Weights of a small transformer language model.
Size: 11 layers, 12 heads of 64, MLP 3072 ReLU, vocabulary 32000, 103M parameters.
Architecture: LayerNorm before each block, biases.
Training: a variant of Adam for these matrices, 1611M tokens, 6921 steps.
MLP neurons of a small language model. Each row is named by its layer, matrix (up: input weights) and neuron, and shows model dimensions 16-143. Each number is 128 + 32 x the weight over its row's rms, rounded and kept within 0 to 255.
After each neuron's rows, "fires on" lists the tokens most often at its 100 highest values on Wikipedia text that the model never trained on. A number after a token or word is its count.

L3.up1811 [173 129 141 159  74  98 160 151 117 111 104 131 134 150 106 114 104 128 185  93 120 124 123 165 143 117 153 201 139 158 137  94  99 134 179 124 182 169 165 196 151 123  89 120  63 174 127 175 121  88 121 115 127 147 130 161 128  87 110 141 167 187 166  65  92 113  90 135 189  74 151 195 141 135 194 186 153 151 139 123 157 102 105 171 119 100 136 118 127 112 126 136 101 108 157 138 148 135 165 116 111 145 154 103  91  92  86 193  49  96 136 105 132 179 140 129 144 113 129 182 143 113 192 158 162 113 112 202]
fires on: " life" 17, "\"" 16, ";" 8, " place" 6, " y" 5

L3.up599 [ 81 173 140 190  97 120  74 145 115  74 121 113 112 132 128  92 147 123 150 113 104 158 172 103 158 148 125 116 152  94  85 158 114 156 123 150 160 125 126 143 105  90 114  70 165 131 121 160 127 141 138 119 107  87 177 123  78  99 162 113 158 115 151  94  97 162 132 168 128 131 162 102 134  98  71 122 141  82 135 122 176 114 123 107  95 100 105 211 146 142  99 142 158  98 148 122 134  74 191 120 161  71 114 120 173  63 137 115  52  87  78 137 101 134  87  73  65  93 203 136 217 116 191 128  93 192 126 162]
fires on: "in" 45, "ine" 12, "is" 7, "s" 7, "i" 5

L3.up1465 [174 108 147  86 129 134 129 103 146 108  72 133 107 152  81 134 145 139 148 112 139  82 169 164 134 153 178 179 176 156 100 123  66 109 149 144  96 166  92 193 152 156  96 113 177 119 174 147 106 151 104 122 121 176 116 197 136 116 160 129 118 109 159 119 148  65 142 162 120 138 180 141 191 131 130 172  73 128 119 150 130 139 157 152 123 151 115  74 108 123 160 108 137 136 162 109 151 175 111 126 133 196 111 105 176 190  77 152  74 122 107 101 152 133 128  92 139 153  92 117 143 103 152 167 119  44 120 125]
fires on: "." 42, " when" 15, "," 13, "y" 10, ")" 4

L3.up924 [166 142 120 117 109  68  91 148 145 126 131 123 145 157 176 147 137 114 119 151 108 109 104 114  87 141  71  97 150 129  88 134  85 105 153 139 122 167  89  29 112 186 121 103 143  77 101 178 136 148  86 184 104 147 117  81 148 112 149  99 133  80 101 143  98 118 123 154 109 174 138 125 110 159 126 137  96 131 180 123 108  86 106 136 118 146  64 136 121 201 140  82 101 149 125 162 169 194 132 122 127 122 134 135 106 156 104 119 197  71  72 136 108 139 109 130 147  95 146 132 175 138 126 111  96 152  60 207]
fires on: "ed" 49, "s" 21, "men" 9, "th" 7

L3.up1767 [195 137 113  78 114 107  79 142 116  98 141 112 126 178 114 129 167  78 108 113 110 103 135 192 144 187 142 120 212 122 152 134 120 110 129 142 147 130 113  75 109 156 150 190 144 167 139 152  78 165 125 101 110 148 106 152 186 145  95 120 168 104 211 124  81 140 170 151 100 146 125 128 136 145 119 188 163 122 106 105 119  94 130 150 100 102 168 160  82  73  85 119 100 152 131 105  78 125 174 112 152 148 102 134 137 125 154 109 169  90 134  87 141 162 177 141  91 126  94  70 191 168 156  79 127  73 143 168]
fires on: " for" 26, "ic" 9, " as" 8, "tic" 7, " produce" 5, " with" 5

L3.up855 [ 78  66 148 119  77  86 124 145 106 101 132  85 136 112 145 136 128  63 122 188  61 132 114 147 129 145 135 121 153 219 102 127 109 129 207 101 105  87 108  74 116 136 123  87 163 142 133 117  68  89 113 107 193 119 160 113  94 121 173 167 190 126 171 177  58 195 140 131  85 129 184 151  75 133 165 137 125 110 140 114 158 141 151 165 107 142 131  91  89 179  88  81 112  99 133  88 125  68 149  98 177 144  82 137 143 115 161  89 116 168 148 125 172 140  94 124 154 131  99 115 141 149 138 125 174 118 131 182]
fires on: "s" 68, "y" 7, "up" 4

L3.up518 [ 50 191 164 130 152 125 158  98  91 168 153  71 111 176 118 182 119 163 135 119 148 172  92 168 127 110 146 109 101 182  90 129 156  61 220  80  92 170  98 141 160 112  90 162 125 156  78 100 206 194 128 103 107 159 139 121 150 139 123 144  97 221 107 113  95 100  99 115 104 165 124  96 109 140 172 148  98 142  79 138 107 133  98 105  96 137 138 126 174 104 116 115 182 135 125 121  68 168 165 104 173 109 145 131  98 167 103 124 100  79 117  96 187 120  64 128  76 195  77 114 107 145 135 144 188 102 126  87]
fires on: " f" 18, " m" 17, " March" 11, " 2008" 7, " first" 7, " ×" 7

L3.up2947 [150 127 112 123 152 122  77 133 161 154  82 138 131 112 148 156  96 111  95 167 103 128 128 130 132 111 133 168  97 126 155 177 147 110  64 122  77 136 172  80 171 149 119 189 114 109 100 166 113 140 126 106 108 145  96 135 123  90 169 140 177 151 123 108 182 131 127 119 104  95 175  99 154 135 127  90 102 153  76 117 128 128 135 136 164 133 180 107 184  86 169 120 104 121 121  75 103 155  84 101 132 132  96 136 103 147 144  91 149 113 107 118  94 113 105 124 175 133  99 134 139  86  95 115 144  86 108 169]
fires on: "co" 13, "ly" 10, " The" 10, "ici" 7, "ated" 5, "in" 5

L3.up1544 [117 134 118  68 160 183  92 131 102 102 126 114 140 148  70 126 113  92 110  79 109 113 104 133 166  92 133 159 133  63 154 107 177 113 149  72 107 154 207 127 104 133 105 120 139 140 184  96  98 153  86 117 124 100 153 152  83 104 177 136 175 133 120 137  74 100 117 153 123 142 167 122 140 159 136 150 111 194 122  89  68 150 146  68 133 172 177 122  84  65 162 136 180 115 139 138 197 197 180  95  92  97  97 123  82  63 163 156 192 100 116 108 139  32 108 118 110 105 100 122 135 141 141 164 112 124 128 146]
fires on: " –" 23, "a" 15, "st" 12, "th" 7, " point" 5

L3.up1395 [160 106 128 149 120 135 105  96 105 100 126 110 146 148 158  69 102 152 131  93 111 171 117 193 146 108 121 109  86 152 107 113 134 133  90 169 137 146  74 157 166 109 101 136 164 167 124 182  85 174  45 124 133 133 116 148 141 170 148  85 122  95 164  73 108 120 124 133 115 148 191 135 121 169  93 178  86 116 225 177 111 175 125 134 148  91 184  75  79 115  87 108  91 123 162 146 157 154 184 114 158 151 124 140 142 164 140 125  84 119  77 125 101 170 153 148 139 102 102 139 152  91 158  92 170 116 154 153]
fires on: " also" 71, "–" 8

L3.up625 [ 78  97  91 138 168 108  69 107 132 136 163  90 146 186 129 135 132 135 113  84 126  99 111 103 114 126 117 103 112 142 131 150 160 156 139 149 143  91 133 129 138 149 128 220  83 125 146  77 104 113 121 140 145 158  61 179 100 125  95 125  91  48  76 177 172 125 154 154 181 156 189 144 135 141 108 123 116 134 151 120 188 134 168 144 186  70  78 121 161 145  70  84 117 104 151 108 138 197 102 145 111 115  91  82 134 246 151 133 166  95 157  67 123  92 181 131 189 104 101 106 124 139  95 113 118 154 121 140]
fires on: "th" 17, "." 13, " de" 13, "ur" 12, " Al" 8, "ar" 8

L3.up1830 [ 94 114  99 166  78 163 131 133  96 145 108 150 124 104 140 143  74 106  66 130 111  97 143 150 111 108 107 134 148 124 120 149 129 105 145  72 131 161 118  66 141 115 156 127  98 124 169  81 162 167 113  77 132  85 145 124 116 138  98 210 106 144  66 114  86  93 103 137 152 167 167  94 159 198 111 143 109 158 147 137 137 159 138 156 155 159 151 133 165 187 147 141  97 142 176  94 134 149  94 119 141 103 111 128 153 114  62 100 128 139  79 101 105 128 157 167 157  92 150 124 126 126 100 179 124 139 203 113]
fires on: "s" 33, " himself" 9, " itself" 9, " themselves" 8, "ed" 5

L3.up667 [177  99 150 176 128  93 144 115 123 115  69 116 102 104 149 116 115 160 150 121 109 163 156 114  77 125  87  94 155  48 132 108 112 157  59 121 111 100  86 108 142 133  95 140 131 175 150 130 182  72 157 170  71 144 159 137 119 170 162 147 164 136 132 156  56 157 152 141 183 128  53 134  98 167 138 126 163  90 121 176 111 127 130  71 145 148 106  97 150  96  98 144 156 121 110 171 121 125 125 101 109 151 173 105 149 115 177  70 121 153 147 146 116 144 118 117 139 157 133  86 148 133 144  92  72 146 130 113]
fires on: "s" 47, " g" 6, "al" 5, "st" 5, "ha" 4

L3.up2909 [134 144  85 155 157 148  87 104 177 155 118 154 141 161 103 129  76  98 119 148 124 170 134  93  65 169 144 127 179  57 100 182 114 152 154 116 170 153 145  92  64 115  80 102 105 140 166 196  91 132 180 142 104 129 163 143 119 163 141 133 182 113 140 153 107 117 153  97  95 181 179 172 123 125 111  75 159 118 194 104  56  99 129 116 160 130 136 111 134 163 149 169 129 117 108 139 143 112  46 106  67 106 119  99 153 173 130  84 149 132 115 125 123 181 132  87 203  69 141  88 131 123  74 154 108 125 117 121]
fires on: "y" 14, "OP" 10, "ine" 10, "ive" 9, "ence" 6, "'" 5

L3.up2391 [106 102  93 154 133 128 111 124 113  95 110 148  63 215 107  93 141 107  77 242 158  82 153 132 135 128 113 167 163 125 121 150 114 198 126 141 183 118  83 128 159 115 115 172 157 128 110 127 112 146  84  92 151 127 141 131 133 104 114 153 110  31 146 110 182 147 134 151 174 162 129 171 137 122 133 131 107 120 172 149 141 104  98 146 118 145  82  84 101  82 106 183 115 150 171 136 158 166 186 132  73 167 108  96  94 159 132 130  75 117 109 122 103 149  83 158 152  90 127 180 171 110 102 153 119 169 222 140]
fires on: "s" 27, "men" 11, "rs" 9, "r" 8, "e" 8, "ya" 6

L3.up869 [160 115 132  82  64 159 103 102 147 139  91  96 117 166 142 118 131  95 133 159 137 159 123 141  98 100 133 144 156 150 170 126 105 139 158  80 110 144 141  37 209 134 106 129 170  90 110 115 119 158 164 130 120  90 175  78 150 156 143 122 139 150  90 154 152 142  89 145 145 196 156 120 132 117 105 110 117 138 215 146 128 158  65 179 118 162  95 128 105 113 101 116 130 121 159 100 148 102 141 107 158 142 115 128 122  95 173 122 146 112  67 118 132 173 211 184  63 112  78 140 165 121 142 187 100 158 123 143]
fires on: "c" 40, "y" 13, "s" 9, " NC" 6

L3.up2325 [ 58  55 148 149 140 154 136 112 149 134  93 137 117 183 171  95 118 107 135  87 203 146  99 142 168 192 115 143 105 101  85 228 165 168 161 140 187 136  99 159 126 122 111 123 160 115 101 167 130  41 120 140 145 128 114 174 120 109  90 106  79 122 139 117 119 121 157 127 106 133 144 177 165 175  77 110 128 151  97 230 222 119 124 208 178 106 140 228 117 118 112  76 113  84 117 112  76  88  60 120  96 135 102 150 156 116 103  69 145 142  92 138 112 169 203 136 150 137 174 119 128  60 125 133 107  94 123 126]
fires on: "A" 20, "." 12, "Z" 8, " A" 6, "S" 5, "," 5

L3.up230 [ 91 170 168 132 134  56 177 165  96 125  90 124 160 162  85 170 101 122  98 129 161 120  90 145 152 114 148 115 124 101 106 156 167 150 168 129  90 134 121  61  79 164 127 156 151 116 114  85 141 146 104  82 114  57 122  91 119 141 147 109 101 135 130 131 113 115 168 138  92 125 119 170 135 171 124 127 117 122 110 121 148 119 125 147 162 156 124 185 133 133 162 164 115 104 134 117 100 214 165 114 153 189  93 147 126 128 108 119  47 116 150  89 125 119 130 161  80 179  97 103 111 157 145 133 101 166 108  93]
fires on: "-" 24, "s" 23, "i" 5

L3.up2764 [184  70 105 109 164 131 147  69 127 108  87 137 116 104 103 160  82 173  98 116 158 159 150 118 107 149  99 153 155  68 123 137 140  53 143 120 134 148 126 144  85 136 154 178 116 174 153 182 125 116 100 112 119  88 150 106 101 132 161  88 120 133  68  60  71 101 150 116  85 134 118 150  85 158  49  96  81 181 144 159  79 168 201 132 128 127 107 154 147  97 132 144 101 158 140  93 162  86 100 123 241 126 114 109  74 130 110 126 130 143 109 107  91 119  59 152 149 165 110 122  89 106 124 139 113 189  95  53]
fires on: "in" 27, "e" 10, " most" 9, "i" 6, "s" 4, ";" 4

L3.up2867 [ 79 108 106 118 157 130 146 146 126 137 113 120 128 117  80 143 138 125 150 162 136 147 113 125 100 156 115 112  92 167 173 150 161 142 153 151 198 153 155 143 116 135 108 200 172 136 137 110 136 110 121 166 153 166  91 122  91 107  93 123 130 121 142 113 149 138 121  77 124 124 149 133 117 135 106 120 102 125 150 126 117 115 121 147 115  94 136 180 182 155 158  60  82 116 117 113 105 101 157 120  62 138 101 119 117 184 121  81  65 152 106 151 173 132 141  56 131 146  63 152 170  90 173 127 100  85 130 127]
fires on: " a" 50, " A" 18, " became" 7, "." 4

L3.up2496 [150  98  56 120 104  52 150 150 121 122 116  98 130  94  81 129 112 117 120 144  75 158 143 106 131 130 116 110  95 172  85 106 124 168 132 152 103 121 130 108 211 124  71 154  99 109 141 126 167 109 117 125  93 142 100 143 115 135 158 111 101  98 100  74 102 163 180 127 119 155 177 155 157 135 218 122 195 142  95 152 159 124  98 201 127 137 105 122 132 127 172 133 122 147 151 133  77 198 181 109 206 168  99 112  92 141 166  95 115 106 126  96 134 174 100 119 148 204 150  64 165 108 194 111 145 172 159 143]
fires on: "," 31, "s" 19, " had" 11, "o" 9, "et" 6, " and" 4

L3.up2592 [157 118 149  81 147 176 115 124 122 109  84 145  63 163 139 152 125 113  79  93 130  97 146 149  16 151 138 165 124 105 117 154  91  86 181 135 109 128  64 127 165  95 132 153 137 128 112 124 122 115 111 129 118 142 112 164  98 111 136 111 168 126 122 100 228 105 125 133 138 131 145 133 166  99 121 160 117 118 140 136 141 116 123 155 158 119 134 120  86 150  68 139  97 119 131 144 127 168  96 146 120 192  91 101 199 143 107 159 121 142 119  60 187 119 158 102 142 175 132 120 179 103 124 145 125 128 123 133]
fires on: "'" 32, "\"" 27, ")" 8, "," 7, " or" 5

L3.up3038 [149  80  90  76 110  97 147  99 129  99  73 116 193  91 107 163 137 160  87 119 117 180  82 122  98 138 101 125 107 152 138 155  98 113 228  94 148 158 146  50 136 137 105 165 133  96 118 129 159 143 139 107  76  51 172 149 166 117 173 154 110 148 104 151 100 127 119 125 128 141 115 146  91 132 106 107 173 124 121 144  92 141 118 152 129 146 117 157 162 138 206 183  31 108 146 179 152 107  65 112 128 129 115 137 132 104  71 136 165 100 119 135 126 126  64 159 124 188 106  87 142 122 127 103 127  91 202 181]
fires on: "th" 29, "-" 10, "e" 9, " and" 8, "s" 8, "B" 5

L3.up2983 [134 102 111 118 101 119 199 144 102 114 113  95 139 103 117 173 113 120 158 125 181 112 180 182 133 100 174 155 120  90  95 114 119 135 145 172  92 166 173 186 120 121 116 116 121  45 143 106  96  75 145 108 177 100 121 154 173  90 135  89 109 194 113 169 120 108 132 149 102 159  90 115  77  82 158 166 146 143 130 104  85 165 150 166 113 106  91 126 141 131 191  97  65 168 214  86 111 122 197 106 109 149 130 144 119 120 123 174 184 131 111  70 104 109  67 118 103 139 123 106 123 169 180 145 129 169 153 159]
fires on: " 1" 33, " years" 6, "th" 6, "pt" 5, "e" 4, " " 4

L3.up226 [170 146 111  76 125  79 179 117 118 122 113  95 158  91 132 187 111 121 153 192 136 141 100 158 155  88 136 142 160 117 109 104 155  60 145 132 110 178  77 134 173 108 115 155 132 151 108 171 130 110  94 106 108  41 162 108 100 163 139 128 145 142 124 100 130 105 150 134 165  90 138 194 137 129 130 125 164 169 130 171 138 117 157 141  60 140 129 187 122 153 206 161  56  85 104 162 167 113  90 116 160 208 104 129 149 117 107 138 145  99 130  98  91 124 110 121  71 131  83 152 126  46 168 116 183  66  97  84]
fires on: "s" 24, "." 19, "i" 6, "'" 5, "é" 4

L3.up917 [106 143 184  61 139 181  81 158 155 123 116 119 112 129 170 122 136 127 101 140 134 117 122 121 117 119 138 178 115  94 111 114  59 161 119 132 100 123 178 123 135 125  70 121 118 161 187 136 116  99  72 185 109 119 133  96 140 143 158 101 159 131 136 132 138 133  72 113 120 125 135 121 193 120 164 106  71 156 125  85  92 168 142 180  95 178 140 111 138 130 183 175 139  77 129  83  81 111 121 119 104 104 111 113  93  85 112 114 118 122 166  80 144 106 145 182 141 106 161  96 165 135  65  92 106 107 130 131]
fires on: "t" 57, "st" 13, "a" 6, "es" 5, "A" 5

L3.up1045 [132 140 135  93  91 107  88 130 152 155  49 101 130 125  76 104 108 118  84 106 128 119  74 110 152 147  68 122 139  90  97 145 107 170 102 109 140 156 110 118 156 139 136 124 152  76 105 136 125 148  91 108 147 126 113 158 109 201 108  65 178 131 132  87 160 151 149 170 117 174 144 127 166 113 164  92 158 132 164 124 132  99 145 138 163 123 163 205  82 128 159 139 107 132 122 136  73 130 115  44 143 108 148 111 134  66 116 126 148 222  62  96 169 155 136 119 174  86 120 130 139 133 137 104 155 165 117 109]
fires on: "'" 48, "an" 6, " Island" 4

L3.up1266 [ 98 136 113 141 102 137  81  83 107 124 115 149  93 155  90 122 121 185 126 171 102 145 119 119  95  95 139  78 199  71 128 188 131 146 117 171 116 146 115  73 136 175  93 109 199 131 107 124 156  70 142 136 113 108  95 130  60 131  73 156  89 107 203  91 154 121 128 115  77 100 135 149 155 103 100 103  64 146 104 150 115 149 130 156  42 137 114 148 165 208  84 128 139 156 154  70 140 229 118 126 125 103 128 118 186 164 141 126 151 105 143  73 107 127  92 101 127 148 194 117 180 146 107 142 160 148 108 191]
fires on: "es" 14, "s" 11, "c" 10, "er" 8, " September" 6, "ness" 5

L3.up1170 [ 85 104  71  66 147 138 133 121  73 155  84  96  78  84 171 150 108  90 149 144  79 122 118 162 181 201 164 151 147 144 123 114 138  96 114 109  87 112 104  63 150  99 135 141  90 160 140 148 147  73  99 110 110  88 137  98 108 110 123  83 166  87 153 138 109 138 133 153  70 141 138 135 158 173 127 137 153 171 125 139 116 118 136  74 100 125 123 120 115 160 162 133 165  85 140 145 134 130 109 114  86 150 113 111  99  94 104 150  85 147 116 148 173 122 118 145 153 110 168 156  97 164 102  60 131 134 102 102]
fires on: " *" 39, "s" 13, "T" 4, "y" 4, "ing" 4

L3.up112 [130 122 122 156 120 106 116 169 145 109  91 108 160 141  90 105 141 168 160 196 135 145 150 122 103 145 133 129 135 107 135 151  93 171  96 154 128 135 106 153 139 109 109  92 211 104 131 159 123 155 127 151 124 131  87 172 111 138 139  99 117 130 123 131 138 108  91 114 108 179 116 131 117 135 136  94 126 102  88 113  65 106 121 101 118  77 124  76 127 115 189 109 123 135 115  78 146 216 143 149 103 155  86  91 164 191 135 153  85 142 110  68 103 152 114  84 135 131 160 147 227 113 143  95 111 123 146 187]
fires on: "s" 27, "a" 7, "r" 6, " -" 5, "er" 5, "ä" 5

L3.up2300 [111 119 133 169 102 113 131 124  93 141 200 164 126 113 102 110 103 127 139  83  92 146 149 132 133 129 122 152 150 187 122 108 132 135 131  77 160 152 134 117  97 116  68 128 100 143 148 171 100 121 132 105  75 107 142 120 121  98  67 127 120 142 183  78 149 154 151 137 117 190 126 144 116 188 160 218 130 156 165 135 152 113 107 246 180 111 159 141 163  99 105 131 177 142 118 150 157 179 147 111 116 154 151 104 138 118 154 123  97 115 108 141 174 147 161 163 125 103 134 122 123 117 193  90 100  67 118 141]
fires on: " include" 13, " segment" 9, " included" 9, " became" 9, "ott" 6, " also" 4

L3.up3001 [124 116 109 150  63  60 156 125 111 105 118  73 151  66 106 142 132  82  72 178 192 100 111 197 115 136  92 160 129 164 128 134 139  89 167 180 112 208 117 148 147 138 120 154 122 134  66 108 147  87 144 107 128 156 114 106 154 131 154 119 112  98  50 148 102 136 189 190  89 187 126  75  95 131 157  87 161 140 116 120 174 163 104 167  99 128 146  93 130 154 170 129  90 195 180  97 127 100 132 123 111 100 122  90  88 119 110 133 127 139  98 127 107 175  96 116 110 155 117 110 169 143 198 134 106 130 165 127]
fires on: "'" 25, "th" 13, " end" 6, "est" 6, "s" 6, " works" 5

L3.up2845 [127 117 145 159 109 153 164 145 156 169  89 116  93  82 112 154 112 132  80 161 127 158 148 139  98  75  91 163 155 134  87 121  83 178 139 169  68  81 111 125 161 122 105 131  99 191 113 108 130 149 118 156 117 132 161  97 123  67 175  87 134 109  72  72 129 139 171 125 108 141  97 153 135 114 149 121  67 172 175 110 140 146 140 150  66  97  74  57 104  79 129  88 138 215 163  63  96 208 177 128 154 160 112  84 137  81  98 138 108 137 172 152 140 108  83  94 105 218 157 139 172 125 132 142 132 154 135 158]
fires on: "s" 41, "ing" 20, "ed" 10, "es" 5, "tion" 4

L3.up227 [ 30 148  94 120 185 110 126 157 136 121 118 119 120 173 154 140 111  70 130 169 121 141  79 176 152 150  88  69 132 157 103 158 118 153 178 135 152 111 164 144 114 137 114 161  98 134 149 160  89 185 105 144 116  94 105 122 104 174 147 151 101 174 147 160  95 120 191 185 180 138 187 117 102  86 117 103 115 178 134 201 154 118 108 164 133 101 104  84 167 142 153 125 122 129 110  77 142 122 210  93 180 116 126 112  73 133 100 140  96 121 133 159 149 121 131 129 164 117 124 102 178 108  55 110 149 135 113  91]
fires on: "in" 34, " under" 20, "bo" 10, "pel" 4

L3.up211 [ 83  88 114  91 128 158  90 153 172  83 174  74  99 204  79 140 102  62 107 157 168 131  91 170 110 145  90 107  70  83 127 143  86 180  85 129 159 146 139  70 141 143 104  73 137 120 204 110 109 148 126 167 154 129 163 128  87 138 190  67 178  99  76 140 134 101 170  97 107 150 243 164 189 152 118 117 172  88 140 143 124 121 138 169 132 141 200 138 139 126 146 176 157  50 111 136 112 113 109 108 114 103 114 161 115 157 163 103 106 161  75  86 172 120 122 114 169 106 103  92 167  89 159  68 167 177  86 144]
fires on: "'" 100

L3.up2384 [157  88  57  98 135 151 138  69 175 166 140  98 128 197 116 115 133  89  64 133 113 147  86 124 114 153 123 155 174  62 133 103 114 166  85 115  81 143 132 131 122 121 167 102 213 125 122 137  70 124 102 168 164 113 121 212  90 174 142 145 164 174 116 168  93 116  88 177  99 164 168 176 147 117 145 141 164 133 172 102 121  83 114 168  91 160 152 136 155 133 122 132 165  96 106 172  55 123  88  89  65 141 143  94 100  68 132 133 125 128  72  82 183 115 121 127 182 114 140 102 148 158  81  78 148 137 116 122]
fires on: "'" 68, "ating" 10

L3.up1983 [166 137 163 154  54 128 142 121 162 146 115  73 124 175 122 154  90 157  93 115 185 141  97 130  95 110 160 127  91 177 106 108 112  94 212 111 147 177  96  80 137 125 121 100 149 117  71 140 123 153 110  69 125  97 176 159 132 133 123  98 147  79 140 125 113 156 162 119 166  99  81 161 116 137 152 167 122 102 110 122 149 144  97 147  84 103 119 205  84 102 136 145  90 162 163  82 102 214 190 105 118 121 135  81 130 123 137  88 123  92 115 119 108  89 122 135 104 157  80  61 128 121 188 122  84 132 144 125]
fires on: "." 17, "m" 13, "s" 11, "-" 9, "," 7

L3.up1708 [125 129 190 217 170  87  77 116 171 125 118 158 180  65 131 100 132 120 128 151 145 137 136 141 147 161  88 115 128 129 160 120 126 144 131 156  97 187 145 152 132 140 191 128 113 118 149  90 138  70 114 147 156 136 137 147 163 100 178 143 126 154 108  87 146 115 158 141 102 133 133 165 163 143 162  85 106  80 161 183 114 101  94 120 101 132  81 159  94 146  95 138  88 150 118  84 107 132 184 103 126  99 108 104 121 172  82 129 133  79  94 192 176 122  67 129 110 198 139 105 208 141 139 110 108 137  79  97]
fires on: " (" 53, "in" 11, "ing" 10, "or" 4, " medal" 4

L3.up2658 [ 59 105 105 136 133 101 122 144 105  90  97 109 152 136 163 102 104 158 127 154 109 176 135 148  54  98 125  58  80  73 102 157 115 156 140  91 128  76  98  82 120  88  66 215 155 101  54 130 182  85 142 152  60  84 123 139 110 111 132 119 148 159 139  97  76 152 104 153 114 115 156 109 143 126 124 102  93 146  82 115 125  84  89 104  75 105 101 151 177 152  48 105 215 134  62  47 231 128 135 125  61 123 114 114 195 125 152 103 149 144  96  74 124 136 105 134 138 114 101 103 189  93 175 116 119 142 144 118]
fires on: "y" 33, "in" 16, "up" 13, "a" 10, "s" 8, "al" 6

L3.up2053 [163 109  96 137  64  82  99 157 137  96 135 132 150 131 119  69 101 128 124 162  29 120 159 122 156  96 131 164 129 122 139 124 193 127 169  98 106 122 116 144 120 152 134 159 143 154 104 154 159 144 149 116  79 145 153 140  93 156 180 153 123 129 101 135 103 176 108 141  99 162 180 135  94 127 168 115  78 132 139 100 134  91  93 142  94 125 103  82  88 131 121  90 135 149 141  68 166 126 114 101 173 173  80  53 100 110 114 145  85 101  64 143 167 158  32 105  91 178 119  54 181 115 162 145  90 114  98 147]
fires on: "ed" 25, " order" 8, " 1977" 8, "es" 8, " countries" 6, "]" 5

L3.up2147 [122 119 123 195  93  98 157 133 115 149  86 133 110 101  58 146 139 116 125 101 145 186 158 121  92 136  91 132 129 132 101 142 145 105 116 130 114 147 133 129 127 127 138 113  75 106 126 124 123 125  78  79  98  95 114 186  97 161  96 123 116 150  80 156  87 111 217 160 114 136  61 106 157 149  76 145 132 110  94 146 141 133 112 132  96 123 153  89 149 140 135 157 117 167 130 120 115 216  74 120 126 105 104 106 118 203  35 148 201 192  87 152 217 129 124 125 150  83 169 115  71  81 127 127 124 103 158  81]
fires on: "s" 19, "a" 14, "re" 9, "ex" 7, "ed" 6, "ly" 5

L3.up652 [126  74  98 131 101 132 147 102 120 132 177 103 148 145 144 100  79 134 119 147 140  93 118 103 116  89  90 189 121 128  89 127 122 158 135 143 148 127 121  81 165 131 140 106 114 150 215 113  47 157 105  93  59 109 132 135  62 189 115 166 125  76 161 163 111 126 154 138 185 146 110 109 172 171 116 150  75 181 118 115 171  80 141 150 118 114 142  94 109 103  72 144 134 129 131  86 162 145  61  60 169 163 108  80 156 166 160 136 151 108  94  67 122 123 174 108 161 115 111  76 131 109 119 140 101 164  94 119]
fires on: "er" 31, " Son" 6, "PA" 5, " applied" 5, "ire" 4

L3.up1384 [134  82 163 108 113 130 160 116  79 114  98 159 120 183 162 143 139  94 114 155  42 126  90 165 130 139 141 162 147 148 150 124  76 163 149 128 146 121  90 108 194 169 100 164 161 140 152 134 111 148 132 132 144 170 146 152 108  86 123 127 167 106 127 121 139  86 154 108 124 143 191  95 192 129 103 166  79  88 163 141 143 150 137 104 140 103 110 115 135 157  86 132 101 172 100  57 139 143  80 128 150 176  57 129 142 132  54 143 134 134 106  65 183 140 139 126  95 160  92  75 155 127 124 159  89 163  79 143]
fires on: "===" 76, "," 12, "====" 8

L3.up2020 [149 177 109  79 150 104 140 145 111 136  89  80 151 135  85 142 114 146  98 110 141 175 143  95 137 153 141 149 119 162 107 100 108 125 114 111 103 176 120 137 121  76 114 196  90 122 132 168 193  91  97 146 182  92 130 158 139 162 134 104  48 109 102  70 173 122 152 151 117 109 112 185 150 124  95 126  90 166 124 193 114 160 175 121 105 155  86 135 127 140 163 147 103 142 140 115 154 130 180 129 162 188  84  75  70 137  79 157  90 125 167 133 157 152 105 108 130 163 116 119 116 143 175 108 101 104 110 104]
fires on: ";" 32, "s" 19, "st" 7, "é" 5, "21" 5, "'" 4

L3.up140 [151 112 169 124 170 138 179 151 120 121 155 113 141  97 140 154 103 128 155  52 100  93 108 111  88 130 139 117 117 136 104 120 130 126 142 128 132 182 167  81 114 128 101 148  69 170 133 147 192  88  99 113 144  99 143 113 135 147 138 116 135 171 143 140 148 135 157 166  84 145  91 168 165 147 141 108 153 118 142 114 152 131 171 110 115  49 132 151  95 193 154 174 134 181 115 143  74 182 137  90 144 166 140 118  60 132  97 151 101 134  96 149 161 132 116 123 127 209  86  94 115 124 137 190  97 143  96  80]
fires on: "\"" 20, "s" 15, "-" 11, " people" 9, "ed" 6, "d" 6

L3.up456 [172 112  89  97 117 172 112 169 107 116 111 114 128 207  90 151 161 118 137 199  84 117 135 134 123 176  70 153 139  84  83 155  81 190 109 119 113 124 160  99 100 128 146  59 207 176 102 119 141 107 129 138 110 144 195 130 168 108 149 118 150 176  41  74  80 160 122 176 142 174 119 145 145 121  84 126 155 109  99 129 125 123  91 122  73 109  92 142 136 153 133 103 120  92 157 133 212 132 151 119 142 140 111 129 112 153 134 147 137 127  79 107 128 108  86 132 103 108 134  65 157 157 195  86  46  78 127 161]
fires on: "s" 52, "e" 10, "ine" 9, "in" 9, "ed" 5

L3.up2663 [126  93 126 180 125  97  96 153 106 151 156 107 137 153 109 115  97 112 116 161 135 131  80 113 105 159 127 112 109  42 125 200 118  86  89 151 128 133 132  96 114 158 108 172 205 109  99 156 119  78 136 169 102 154  88 141 138 163  99 150  89 153 122 107  81 137 120 130 114  91 117 144 131 106 168 119  83 115 124 136  88 110 167 148 133 107 140 110 115  87  72 154 180 152  79 120 122 187 136 115 160 145  85  92 159 174 167 115 106 129 138  99 145 135  66 105  82 144  89 127 172  92  62  81 114 110 133  96]
fires on: "r" 20, "ity" 14, "s" 10, "en" 8, "h" 7